config.toml
num_hidden_layers = 15
hidden_size = 512
num_attention_heads = 8
num_key_value_heads = 8
head_dim = 64
intermediate_size = 2752
vocab_size = 8192
hidden_act = "geglu"
norm = "rmsnorm"
norm_place = "pre"
norm_eps = 1e-06
positions = "rope"
rope_theta = 10000.0
rope_fraction = 1.0
qk_norm = false
attn_scale = 0.125
bias = "all"
tie_word_embeddings = false
parallel_block = false
init = "uniform"
init_std_qkv = 0.0229
init_std_o = 0.0
init_std_up = 0.0229
init_std_down = 0.0
optimizer = "muon_variant"
learning_rate = 0.0115
lr_mult_down = 2.0
beta1 = 0.9
lr_head = 0.00633
warmup_steps = 200
schedule = "wsd"
decay_fraction = 0.628
decay_shape = "linear"
final_lr_fraction = 0.0
batch_tokens = 131072
max_seq_len = 1024
doc_mask = false
train_tokens = 879000000
max_steps = 6707
dataset = "wikipedia_en"
MLP neurons of a small language model. Each row is named by its layer, matrix (gate and up: input weights) and neuron, and shows model dimensions 192-255. Each number is 200 + 30 x the weight over its row's rms, rounded and kept within 0 to 999. A neuron's up and down rows have the sign that makes its largest values positive.
Before each neuron's rows, "fires in" lists the words (lower case) most often at its 100 highest values on Wikipedia text that the model never trained on.

fires in: "took", "in", "take", "into", "taken", "takes"
L10.gate2368,193,207,153,175,196,219,224,173,147,231,223,167,129,176,144,188,251,265,189,186,225,218,217,140,161,206,163,238,214,182,187,179,196,218,219,139,196,215,164,191,238,170,180,177,129,174,174,232,199,222,225,212,206,213,145,248,236,201,201,170,176,275,196,185
L10.up2368,207,199,137,261,193,157,212,192,171,177,174,162,205,196,182,186,264,140,146,196,192,235,156,159,189,236,220,151,188,184,247,173,177,216,194,236,208,158,159,214,209,171,233,241,205,249,200,202,173,153,181,229,197,148,168,220,231,205,215,238,185,215,165,252

fires in: "was", "were", "is", "s", "been"
L10.gate1480,175,215,197,170,206,161,207,195,155,204,185,193,190,235,248,240,189,191,197,173,224,194,151,171,170,181,154,227,171,193,127,226,274,170,168,166,160,211,216,187,199,153,206,186,161,169,242,183,221,198,230,182,220,205,171,219,188,190,163,160,225,207,218,175
L10.up1480,214,237,154,207,185,224,244,180,210,235,218,181,194,234,235,220,224,223,188,157,212,241,208,168,223,213,214,217,186,206,205,191,182,207,231,187,153,180,139,181,195,253,227,212,211,207,161,201,172,210,199,246,173,176,154,159,174,236,218,197,200,166,191,212

fires in: "at", "under", "a", "over", "was"
L10.gate572,167,225,200,190,260,223,188,222,203,234,143,284,227,201,260,145,179,194,159,157,224,164,172,181,233,137,195,179,208,215,206,220,233,191,213,208,176,243,201,204,208,225,170,174,241,201,172,194,234,169,224,179,235,211,156,225,155,182,240,198,177,135,207,211
L10.up572,213,191,251,214,196,196,190,249,239,116,180,220,213,224,173,141,155,197,205,240,184,200,194,193,236,146,215,226,210,235,246,177,183,197,193,182,232,154,200,192,235,185,220,163,168,188,165,228,172,166,203,202,172,220,206,163,196,192,183,212,162,209,183,199

fires in: "at", "was", "were"
L10.gate2425,135,200,164,202,203,228,185,237,220,147,194,184,217,229,226,150,191,185,184,223,246,201,267,141,162,216,139,250,209,182,173,237,181,180,204,171,206,237,155,133,210,247,287,192,153,197,141,173,220,235,161,177,206,240,183,235,207,223,232,215,166,183,219,172
L10.up2425,196,93,183,160,178,157,131,191,170,159,167,188,260,208,257,162,179,212,237,147,206,179,212,255,186,182,229,185,201,207,164,241,170,202,219,172,203,223,207,198,180,164,144,166,207,173,184,221,227,163,213,281,161,212,171,176,198,214,234,219,168,177,143,203

fires in: "the", "in", "of", "s"
L10.gate489,152,244,177,173,210,190,182,251,188,203,223,140,206,163,156,202,227,199,197,186,219,201,138,204,208,240,142,173,201,197,218,204,236,161,242,201,252,125,170,235,207,184,262,197,219,182,202,199,205,244,182,201,181,203,164,164,176,235,286,198,251,170,191,184
L10.up489,189,144,181,208,211,169,150,244,207,200,194,171,173,243,248,213,189,222,153,176,201,231,189,223,184,197,166,262,167,194,206,270,218,172,216,248,187,179,215,264,199,225,208,190,201,234,185,222,247,175,222,215,173,212,145,193,198,221,218,181,220,205,202,156

fires in: "by", "in", "before", "for", "to"
L10.gate1760,203,240,218,158,208,157,232,219,153,149,197,199,184,212,161,203,184,181,195,200,177,219,191,192,190,193,165,211,193,216,224,219,217,195,164,199,180,232,215,172,213,202,173,228,208,215,244,176,197,231,221,196,241,135,160,176,204,225,264,182,225,227,199,204
L10.up1760,185,186,185,182,212,154,226,199,132,127,198,224,196,188,198,197,199,210,242,258,207,187,187,216,180,190,187,210,209,191,260,188,199,235,173,164,170,249,204,216,195,219,245,213,205,192,146,202,173,186,232,253,232,199,230,266,168,249,186,247,192,172,178,189

fires in: "and", "to", "t", "i", "then", "who"
L10.gate444,197,226,182,227,166,157,177,200,197,174,216,205,212,194,186,147,198,152,231,238,162,180,186,237,188,223,191,219,204,227,191,196,158,216,206,191,184,217,190,214,212,137,210,197,228,196,221,219,187,211,250,192,202,141,199,232,212,202,211,206,207,158,219,188
L10.up444,207,200,201,222,151,227,212,239,224,196,205,223,175,171,210,229,196,205,236,148,181,242,189,241,239,219,156,196,188,212,213,187,237,198,229,160,214,220,141,204,171,221,161,214,232,205,189,257,182,197,236,170,200,227,194,180,232,214,228,218,237,180,194,221

fires in: "at", "of"
L10.gate2587,221,189,155,214,160,240,228,191,183,162,248,249,188,183,237,159,179,210,169,168,211,201,230,201,207,91,202,224,222,194,235,226,189,154,228,179,212,207,183,197,194,162,208,188,174,206,167,219,195,221,192,217,120,196,168,206,214,167,186,200,184,169,249,169
L10.up2587,208,199,178,186,211,216,153,213,174,184,226,182,225,192,203,178,191,162,173,203,286,126,176,201,217,204,213,196,137,230,226,178,207,179,226,232,169,203,198,194,182,235,163,234,219,237,214,199,213,246,211,149,252,227,171,164,235,262,179,226,187,201,177,205

fires in: "the", "a", "his", "an"
L10.gate1194,199,169,256,159,179,221,224,181,214,182,212,254,161,168,205,172,161,205,233,148,209,211,235,230,215,146,156,221,252,167,172,139,182,249,196,218,218,244,149,254,186,163,197,247,233,181,219,187,182,165,210,250,218,179,151,234,256,176,166,213,196,248,195,233
L10.up1194,186,216,224,194,181,210,205,176,191,179,227,203,233,179,206,202,165,233,195,203,161,228,173,173,231,207,214,181,152,119,154,201,243,196,213,233,197,208,182,207,194,159,211,196,221,261,179,187,196,160,202,207,215,182,180,238,220,173,195,236,220,187,198,223

fires in: "and", "he", "to", "also"
L10.gate1106,189,181,171,170,136,187,185,193,247,164,175,210,166,193,219,213,147,192,241,153,134,197,221,212,218,221,111,237,187,239,167,232,183,226,218,213,197,282,202,195,219,195,192,165,195,234,237,210,220,159,212,197,230,182,192,210,280,207,238,189,233,180,171,181
L10.up1106,198,235,250,187,163,238,184,193,218,157,171,219,187,233,221,188,192,235,275,179,169,190,205,195,214,215,133,171,150,198,234,201,169,174,226,176,174,208,234,228,210,211,217,121,240,189,233,205,185,184,244,243,227,230,223,202,236,214,208,198,217,212,196,158

fires in: "at", "called", "to", "of", "as", "under"
L10.gate2491,177,201,164,216,218,203,207,168,190,136,165,189,201,207,217,148,151,165,213,148,165,185,210,235,189,187,235,232,156,217,177,241,142,154,202,230,182,170,254,233,180,251,199,218,216,181,216,201,200,197,223,269,185,231,211,182,201,215,203,88,217,284,170,192
L10.up2491,194,185,219,192,160,217,196,243,211,206,230,169,223,195,159,207,179,215,187,188,212,195,178,212,253,179,169,176,177,156,163,172,226,173,219,240,246,176,211,204,195,189,184,168,249,250,144,194,193,250,243,187,224,134,195,169,195,185,159,217,230,232,150,257

fires in: "the", "his", "and", "s", "family"
L10.gate1198,178,151,160,162,217,140,139,222,192,156,188,156,165,210,194,143,174,163,234,182,220,202,200,184,160,185,176,223,173,234,183,127,197,218,233,195,172,221,251,248,178,162,178,211,208,201,203,168,127,222,165,179,149,221,236,211,212,203,178,227,209,184,212,190
L10.up1198,218,235,207,204,194,219,206,270,198,209,167,203,185,197,248,258,227,208,226,244,181,197,178,214,207,154,186,147,211,254,204,186,202,170,235,210,154,157,192,181,191,210,213,229,238,202,170,279,138,179,250,224,188,231,202,229,228,177,191,175,170,224,194,155

fires in: "it", "that", "which", "he", "also", "they"
L10.gate1519,219,213,205,226,186,229,204,163,234,220,216,233,205,183,147,198,204,250,220,126,168,193,242,216,185,190,187,169,183,222,205,190,170,220,238,134,173,237,189,269,189,206,189,171,202,257,133,240,219,197,199,175,257,225,195,195,237,182,183,209,202,142,283,173
L10.up1519,223,201,216,186,234,250,198,202,198,167,204,171,162,172,207,201,185,165,272,218,198,204,266,202,159,266,209,185,186,196,214,205,193,171,206,199,197,177,217,193,189,219,194,188,162,270,196,220,154,236,194,182,200,234,199,165,245,198,196,198,234,179,195,207

fires in: "for", "during", "of", "spent", "spending"
L10.gate2338,210,161,220,210,186,143,242,247,240,199,211,197,142,138,212,171,198,184,170,260,166,167,199,262,209,187,241,138,199,239,184,205,190,210,135,236,171,298,256,178,245,213,187,203,228,229,185,211,243,261,175,218,215,196,247,186,226,186,198,206,153,187,174,191
L10.up2338,225,192,190,196,237,197,171,197,137,224,152,198,168,211,204,188,180,184,164,220,256,199,193,210,201,186,217,198,281,193,249,151,202,211,180,211,204,190,213,173,234,171,152,175,220,245,225,254,237,180,188,182,207,170,195,157,275,215,210,174,220,207,184,159

fires in: "was", "is", "be", "were"
L10.gate2464,214,218,185,227,242,215,193,222,202,194,195,190,182,270,111,213,229,206,186,240,216,189,240,206,224,244,201,247,194,189,218,226,185,232,211,155,255,175,205,193,203,239,228,201,180,237,173,171,236,208,241,180,158,184,188,199,161,185,213,196,206,190,215,194
L10.up2464,123,205,163,190,178,201,220,199,151,193,240,243,173,189,156,203,233,187,183,182,189,258,164,169,269,207,142,216,222,208,189,177,172,237,175,219,211,173,209,206,195,190,146,195,196,214,212,158,134,157,234,198,198,208,223,165,170,201,200,218,149,197,216,233

fires in: "the", "his", "their", "s", "of", "this"
L10.gate204,162,219,211,166,225,206,204,170,220,196,202,232,220,164,211,236,221,222,146,208,190,215,239,203,209,193,165,241,195,216,243,175,147,203,207,151,212,186,263,183,182,217,214,235,229,174,164,219,235,213,138,185,232,212,183,230,204,200,239,172,210,224,190,187
L10.up204,209,217,229,235,195,217,226,175,208,194,193,192,208,135,186,166,218,138,168,199,230,220,209,224,211,218,170,117,169,207,258,192,192,252,198,184,166,249,225,225,219,181,159,197,218,172,234,220,198,194,165,213,186,196,259,198,193,213,214,176,187,214,208,250

fires in: "was", "is", "being", "are", "were"
L10.gate93,209,218,103,194,205,230,232,228,186,161,268,188,215,243,211,177,225,171,143,219,218,184,183,179,203,198,109,188,255,229,173,186,184,180,192,184,219,209,166,212,242,198,145,230,183,166,209,179,219,193,230,227,239,231,199,193,164,222,195,193,266,206,183,237
L10.up93,255,227,184,167,190,212,213,187,230,229,219,238,205,181,202,205,155,209,210,174,223,287,203,172,192,223,200,218,176,175,191,181,197,175,236,168,153,218,200,194,213,205,235,143,233,162,228,197,179,153,221,198,231,186,241,237,203,207,206,202,203,227,193,209

fires in: "in", "on", "through", "of", "during"
L10.gate254,109,207,196,146,176,239,268,199,176,237,154,201,223,238,287,196,220,196,183,200,213,257,179,166,186,164,181,225,187,181,209,205,255,190,146,206,188,199,169,245,159,189,202,155,231,171,175,217,221,211,158,205,193,204,213,174,195,193,188,202,199,148,181,164
L10.up254,189,161,233,179,211,203,169,208,181,204,237,179,146,256,185,201,181,206,183,174,223,200,223,269,193,232,175,217,178,166,180,176,166,175,160,207,197,196,186,216,180,199,223,90,184,174,185,187,150,201,258,241,210,204,215,230,229,154,187,242,163,200,142,223

fires in: "is", "are", "has", "the", "was"
L10.gate151,138,235,158,179,228,202,218,200,172,165,163,234,255,165,192,214,203,217,237,190,187,187,229,149,176,208,219,221,228,260,223,177,221,201,236,210,164,219,228,215,242,187,191,152,202,194,204,158,158,202,211,198,206,237,179,191,223,184,171,210,209,189,186,206
L10.up151,238,175,187,266,186,208,182,162,187,186,165,243,251,125,188,177,146,190,242,128,211,154,176,140,194,176,189,161,219,266,178,213,183,206,224,237,194,226,208,193,205,233,201,197,180,199,208,134,201,209,206,253,204,194,190,179,155,225,208,224,195,236,186,201

fires in: "was", "be", "were", "is", "made", "are"
L10.gate1920,167,195,164,210,218,183,201,208,212,152,206,196,186,194,213,225,251,231,160,190,212,234,197,197,183,207,214,243,196,167,242,218,237,168,152,250,227,253,159,221,239,185,171,138,209,181,205,216,171,178,187,200,149,162,237,232,206,168,180,219,164,202,201,221
L10.up1920,154,187,220,215,229,216,220,180,196,143,262,189,199,228,175,267,239,213,167,236,308,140,231,256,196,229,183,214,187,207,169,223,159,239,209,155,210,192,193,209,223,234,215,209,154,155,207,182,171,178,206,152,171,162,188,185,181,190,183,221,167,280,226,214

fires in: "the", "of"
L10.gate252,200,184,217,167,255,213,234,207,243,187,163,220,234,184,226,172,247,238,176,239,161,160,217,198,210,186,177,173,195,246,259,224,253,195,213,199,162,185,231,189,220,200,159,192,173,214,179,219,207,181,139,160,258,174,239,192,208,198,203,242,241,216,248,143
L10.up252,219,185,253,207,260,191,214,166,261,171,246,220,160,208,230,197,191,167,227,239,197,196,150,245,198,170,195,186,248,188,237,164,212,188,181,238,209,230,182,231,146,184,161,223,220,201,225,198,226,196,217,204,161,138,174,192,230,205,242,263,212,185,183,202

fires in: "a", "very", "relatively"
L10.gate1177,194,177,211,157,241,179,209,196,191,217,204,179,228,202,163,214,197,206,177,222,222,237,198,219,133,140,223,211,177,171,215,216,200,185,194,190,237,190,229,197,272,246,212,192,187,211,200,208,258,221,188,210,221,205,176,193,236,216,205,183,190,196,208,208
L10.up1177,194,207,218,173,205,178,240,199,240,177,215,233,175,176,202,172,217,227,178,145,230,221,269,181,173,151,167,225,272,195,199,215,190,193,186,221,238,215,201,200,181,240,219,179,144,192,225,228,244,165,224,207,187,161,201,270,143,201,212,142,180,193,164,190

fires in: "is", "was", "are", "were"
L10.gate69,162,257,181,216,238,190,266,252,209,153,226,198,232,244,211,194,246,154,229,204,196,171,241,193,221,218,238,241,155,177,194,182,204,149,220,200,173,208,196,195,159,212,230,194,168,201,183,154,220,179,231,275,201,284,196,154,218,190,151,174,218,161,185,192
L10.up69,188,189,213,189,172,154,242,208,221,212,164,146,219,260,219,188,204,234,201,140,188,163,135,196,223,224,165,217,223,221,225,185,183,140,154,206,162,156,175,149,165,217,180,197,203,231,160,148,180,174,202,229,201,208,186,178,169,210,213,204,201,154,182,223

fires in: "and", "despite", "of", "as"
L10.gate45,168,222,177,206,284,164,265,189,154,136,197,189,265,272,197,192,219,189,183,204,187,233,186,188,169,186,169,199,222,162,230,229,185,151,190,200,220,247,194,174,176,245,203,190,216,150,238,163,208,231,186,217,227,173,197,200,181,238,205,191,236,197,142,234
L10.up45,252,252,224,159,174,238,207,165,192,216,222,199,115,205,211,225,185,194,205,167,165,208,220,233,179,229,213,203,157,155,183,192,242,170,268,155,167,219,214,213,193,171,192,184,211,199,172,264,213,214,201,151,234,209,250,204,234,191,227,217,213,162,222,208

fires in: "an", "anthropology", "anesthetist"
L10.gate2248,207,192,208,257,233,187,229,240,190,144,236,235,173,238,182,244,231,215,178,187,241,188,201,192,236,215,210,211,215,220,216,191,232,187,207,213,224,174,166,188,209,120,203,203,194,193,129,180,247,181,210,229,183,210,219,205,199,197,209,163,153,195,175,189
L10.up2248,206,179,228,256,234,164,200,206,224,175,224,205,175,200,211,242,195,222,191,198,167,192,201,234,173,210,175,237,145,195,192,191,187,223,159,226,200,173,178,191,164,184,257,244,159,180,202,216,262,227,196,208,160,180,199,207,199,183,225,202,177,236,215,183

fires in: "for", "first", "except", "the"
L10.gate898,200,215,224,228,176,191,239,212,144,167,219,203,182,202,184,210,180,214,228,165,184,197,227,261,284,172,208,217,175,212,205,208,175,200,197,232,140,240,170,152,235,219,204,199,184,186,185,196,187,155,166,223,171,161,185,227,176,262,202,183,164,196,215,157
L10.up898,174,192,196,206,207,168,200,178,225,220,180,202,197,249,128,234,166,225,187,210,245,185,184,211,192,199,233,164,183,181,227,157,167,180,213,218,178,222,253,233,187,208,194,197,190,196,266,176,194,194,224,210,177,184,183,178,189,174,203,182,196,163,250,189

fires in: "a", "as", "an", "only", "the", "used"
L10.gate1732,197,181,228,236,227,196,170,220,166,169,196,228,260,182,168,247,195,243,194,164,176,184,255,229,162,174,163,206,197,222,160,196,180,172,255,189,227,217,203,230,205,209,190,263,210,178,211,228,216,221,230,255,249,166,156,203,217,171,201,160,210,213,191,214
L10.up1732,226,193,219,189,204,125,203,209,223,236,264,231,216,121,209,249,203,213,251,168,195,217,220,157,238,216,179,210,196,219,229,172,213,208,275,218,252,243,203,231,242,227,206,156,132,192,258,240,166,223,184,224,191,203,200,193,197,199,176,227,215,186,205,228

fires in: "was", "being", "were", "is"
L10.gate89,201,160,195,177,156,234,191,179,207,222,186,177,193,211,229,166,133,202,188,194,245,232,211,225,179,176,195,233,220,235,166,165,187,241,208,204,191,205,213,172,216,175,223,200,204,244,210,230,211,251,154,276,184,206,212,191,241,162,240,165,179,181,143,183
L10.up89,207,161,139,220,198,179,192,210,221,143,222,226,219,189,205,206,175,256,198,170,241,207,201,217,186,230,182,242,247,170,215,203,201,178,171,209,168,208,220,153,223,179,194,133,208,174,182,160,248,157,262,213,237,214,217,168,195,175,216,252,199,203,209,235

fires in: "at", "s", "was", "m"
L10.gate1937,234,183,219,176,247,216,203,217,179,217,175,196,224,246,227,197,267,155,149,158,176,172,229,220,185,164,234,220,225,199,186,274,175,165,219,253,190,207,198,198,225,224,228,222,114,216,170,161,175,217,258,220,248,227,243,236,189,213,278,210,223,203,213,196
L10.up1937,149,180,180,229,183,231,148,196,210,162,230,248,178,185,178,197,214,176,153,241,165,205,167,149,236,240,182,245,195,190,259,222,196,232,204,243,145,175,228,178,198,182,166,189,155,145,195,168,180,220,178,239,248,232,188,180,208,234,244,150,183,164,199,181

fires in: "was", "is", "were", "are"
L10.gate968,180,216,165,231,199,196,177,236,205,172,198,226,208,251,235,132,195,202,226,196,236,171,259,151,198,184,175,183,228,211,199,191,181,184,212,233,216,246,245,120,244,194,236,166,275,180,158,213,201,216,181,246,215,213,158,206,168,202,206,232,215,261,238,229
L10.up968,204,200,200,138,237,222,251,246,203,247,198,204,206,237,178,246,175,134,174,228,244,253,144,185,172,105,184,216,181,215,143,196,175,207,214,143,199,180,195,195,175,203,163,211,168,171,218,179,272,216,171,261,191,217,237,214,210,173,266,190,185,223,191,190

fires in: "the", "to", "s", "and", "of"
L10.gate341,196,243,280,181,222,232,208,180,183,174,188,180,229,278,228,202,169,166,167,170,206,177,228,215,276,204,154,158,215,207,200,240,217,249,193,246,202,165,193,206,246,210,176,200,220,223,156,175,220,161,235,201,278,181,191,200,197,182,230,202,208,184,243,177
L10.up341,182,197,268,207,193,176,206,178,174,195,229,215,248,188,213,195,198,197,207,200,247,245,210,183,200,226,167,173,213,173,197,182,142,173,184,226,187,139,192,219,227,227,182,181,190,181,160,220,211,188,195,169,237,234,199,213,177,219,215,150,206,181,202,214

fires in: "this", "is", "a", "was", "can", "be"
L10.gate1208,194,190,226,175,218,219,210,232,230,219,193,228,209,250,232,250,207,195,201,198,197,242,176,247,222,216,184,195,236,192,190,203,175,266,182,214,192,165,207,213,211,171,190,160,176,215,218,171,195,230,257,186,230,221,159,209,261,189,223,224,198,193,218,186
L10.up1208,235,175,198,201,224,212,209,195,213,207,280,169,194,241,157,225,165,185,207,251,204,206,222,183,197,237,181,176,144,193,198,182,184,192,190,150,184,173,261,216,227,275,182,160,180,213,187,201,169,190,256,159,213,213,217,181,237,189,199,155,257,175,219,195

fires in: "be", "was", "were", "being", "been"
L10.gate638,182,211,187,175,222,215,205,186,230,175,157,183,111,236,243,209,220,174,192,186,188,147,181,205,166,210,170,189,196,149,209,215,162,220,214,204,191,241,227,183,163,206,178,189,205,186,184,229,192,215,203,198,265,195,157,261,216,182,184,173,228,203,204,232
L10.up638,182,183,166,204,177,223,212,210,147,138,224,138,202,264,248,232,236,189,185,224,240,160,204,186,187,244,199,226,259,192,180,141,155,224,201,189,218,231,201,213,144,219,258,267,285,198,203,214,182,186,186,212,233,179,183,151,190,228,212,182,217,174,190,289

fires in: "the", "his"
L10.gate2041,215,193,200,234,218,197,203,198,206,177,181,205,140,183,216,153,198,142,221,175,200,216,191,215,258,218,199,186,163,228,166,222,209,253,189,219,148,209,187,196,167,239,156,234,199,172,247,204,230,218,207,203,210,223,202,167,157,163,218,236,247,158,156,232
L10.up2041,215,195,229,255,194,224,210,270,191,209,175,203,216,185,273,168,152,219,236,181,193,164,191,228,178,259,199,271,204,223,228,189,164,237,185,250,216,203,244,184,249,206,188,209,197,258,172,200,191,166,192,246,126,238,200,189,195,215,194,186,192,191,183,233

fires in: "it", "she", "he", "donnelly", "film"
L10.gate729,220,194,199,188,144,254,160,224,195,176,214,202,206,183,195,199,250,154,222,247,196,229,225,197,178,184,217,200,253,223,237,172,197,145,203,217,210,172,234,186,222,202,219,206,187,178,230,174,233,210,169,182,234,175,218,191,209,169,239,178,208,191,238,229
L10.up729,192,204,224,197,255,177,167,194,227,227,197,199,166,135,241,199,205,202,210,200,194,196,207,231,221,239,218,177,147,236,219,226,238,203,232,203,224,187,148,209,216,179,165,174,192,161,210,256,226,213,144,170,209,214,192,235,228,212,251,148,226,173,263,206

fires in: "of", "in", "from"
L10.gate1486,188,190,253,171,188,272,160,227,163,189,186,257,231,222,196,209,180,202,178,140,200,253,234,158,220,197,183,220,159,203,213,206,220,174,230,229,171,190,186,145,187,246,258,158,199,232,222,224,209,171,200,186,173,186,171,251,165,241,227,177,148,199,235,150
L10.up1486,187,201,182,171,246,215,175,244,183,202,215,219,220,210,194,191,170,148,177,210,167,257,170,197,183,226,181,161,164,174,267,226,218,227,241,194,198,149,191,155,195,193,161,225,194,249,276,228,218,208,182,194,207,182,185,238,181,199,233,202,214,193,199,188

fires in: "a", "an", "of"
L10.gate2539,230,176,247,168,185,297,226,197,210,162,231,183,178,216,169,239,201,206,182,197,170,244,232,160,177,216,177,218,227,249,199,205,136,221,201,234,225,166,197,200,150,179,188,208,115,193,177,229,255,185,184,149,191,225,163,175,189,175,219,227,199,219,184,102
L10.up2539,226,212,273,201,205,204,187,203,268,153,135,225,175,211,236,150,196,205,171,159,198,196,230,180,180,182,202,220,176,163,174,229,198,244,196,156,148,221,196,207,133,186,259,210,228,186,199,211,264,200,215,187,168,194,189,182,167,180,242,203,205,224,192,168

fires in: "and", "or", "then", "have", "they", "not"
L10.gate210,201,218,144,240,192,201,165,224,205,201,230,196,194,221,162,217,205,200,228,194,190,185,223,225,187,209,165,236,254,224,239,230,191,208,243,176,211,247,208,232,223,193,218,185,244,172,226,161,214,240,231,132,209,175,182,237,207,145,220,193,235,179,225,227
L10.up210,201,180,172,179,175,156,168,221,205,131,174,236,171,254,189,270,178,206,217,173,154,245,214,200,174,202,216,239,152,170,186,214,187,166,174,248,188,197,212,238,178,203,266,172,201,209,213,210,219,181,217,207,227,202,162,250,212,200,183,174,257,214,220,214

fires in: "the", "in", "telugu", "of", "across"
L10.gate346,179,209,187,185,215,181,218,210,152,196,201,154,153,199,219,184,261,202,216,225,264,197,173,161,244,242,176,190,199,184,204,248,155,212,195,162,178,200,168,196,231,206,214,224,190,210,206,221,202,160,210,197,156,246,209,238,176,171,222,188,174,221,211,195
L10.up346,207,161,239,224,172,202,209,168,200,179,236,172,201,190,246,183,194,237,187,210,242,245,170,148,147,240,169,208,162,177,243,205,211,199,177,175,218,212,218,125,210,212,211,184,243,165,205,177,202,231,222,229,223,203,179,191,240,203,241,205,157,197,238,168

fires in: "in", "with", "into", "served", "to", "consent"
L10.gate2697,215,159,185,226,224,228,192,175,182,212,199,232,174,235,189,174,269,165,193,132,221,222,181,177,210,216,209,248,210,136,174,172,216,149,195,197,152,172,204,172,207,168,232,200,202,237,222,232,209,146,218,202,221,170,236,205,165,214,196,166,131,194,202,206
L10.up2697,191,247,212,191,236,158,191,168,195,184,159,239,225,212,212,208,230,170,146,207,180,195,207,223,185,219,226,277,182,225,236,207,207,150,142,203,193,184,156,168,161,168,141,120,168,196,196,275,140,224,216,175,177,179,204,179,262,201,189,151,183,123,197,224

fires in: "of", "without", "i", "in"
L10.gate665,174,169,260,221,211,142,194,196,202,222,197,211,140,188,258,184,217,186,190,184,241,269,237,158,215,190,128,289,153,238,216,163,141,135,242,213,152,228,201,193,192,249,185,177,189,188,205,224,212,170,240,188,216,197,175,212,155,197,196,241,171,161,172,269
L10.up665,173,216,167,237,272,215,179,180,142,198,208,184,187,179,176,223,177,198,243,244,221,234,170,215,185,159,155,205,172,169,201,222,189,199,196,236,198,238,250,222,207,206,233,181,199,182,179,226,234,214,254,142,205,148,193,250,180,164,199,170,190,189,168,165

fires in: "was", "were", "are", "is", "also"
L10.gate1827,165,142,216,176,226,225,229,189,161,142,181,194,190,208,214,169,227,221,162,224,207,202,223,211,213,246,216,178,178,199,198,163,186,221,197,175,226,199,193,197,179,221,211,204,161,211,200,161,208,132,203,205,226,194,183,202,212,216,185,244,180,218,214,206
L10.up1827,172,160,225,240,199,244,224,245,232,161,218,192,196,212,238,219,207,202,172,235,243,215,165,211,238,209,203,199,190,176,199,196,171,222,202,167,224,195,176,196,143,147,159,223,183,176,210,195,198,159,224,214,210,170,176,234,188,143,207,233,160,234,188,184

fires in: "be", "had", "being", "is", "has", "and"
L10.gate1051,224,232,206,235,194,231,176,217,212,165,161,275,204,219,155,250,232,184,172,210,171,145,186,174,119,207,178,177,202,249,187,190,178,254,218,212,158,212,262,184,202,199,230,191,225,206,174,221,211,214,229,191,195,208,224,228,204,240,162,239,232,231,131,210
L10.up1051,242,163,213,151,199,230,170,217,213,207,193,202,181,225,211,243,201,195,224,257,189,218,254,231,157,205,164,235,248,254,213,217,165,227,213,201,190,221,247,191,220,211,220,216,203,190,202,197,198,222,168,224,197,183,168,247,212,206,228,236,232,208,215,215

fires in: "the"
L10.gate202,176,218,225,218,152,170,237,201,185,164,189,210,178,161,204,189,198,224,222,233,255,206,185,230,277,138,180,231,196,244,238,268,210,246,231,213,221,212,186,198,146,191,139,231,188,144,197,219,248,160,202,194,234,171,180,226,142,209,174,218,258,192,238,177
L10.up202,262,187,256,210,168,197,199,187,178,218,227,190,162,220,193,141,235,179,210,190,199,227,166,221,169,234,148,210,276,210,191,165,139,215,261,251,223,174,168,212,169,129,213,189,206,189,215,257,205,212,267,208,236,199,237,236,182,175,232,139,189,214,168,214

fires in: "to", "in", "the", "and", "for", "on"
L10.gate2404,176,184,179,199,179,214,192,230,179,251,163,229,215,157,186,153,214,228,198,155,196,214,230,176,225,219,170,169,215,244,233,238,189,187,187,203,182,200,198,181,201,218,194,191,195,194,154,159,183,251,256,151,238,199,165,235,223,183,208,183,240,167,189,227
L10.up2404,244,210,244,179,213,204,181,197,169,152,179,188,162,194,205,189,222,212,226,192,172,242,204,209,185,195,220,162,187,160,239,208,222,176,192,207,178,277,186,208,183,213,187,205,190,184,224,173,197,197,229,215,156,238,227,144,204,216,182,226,190,217,169,231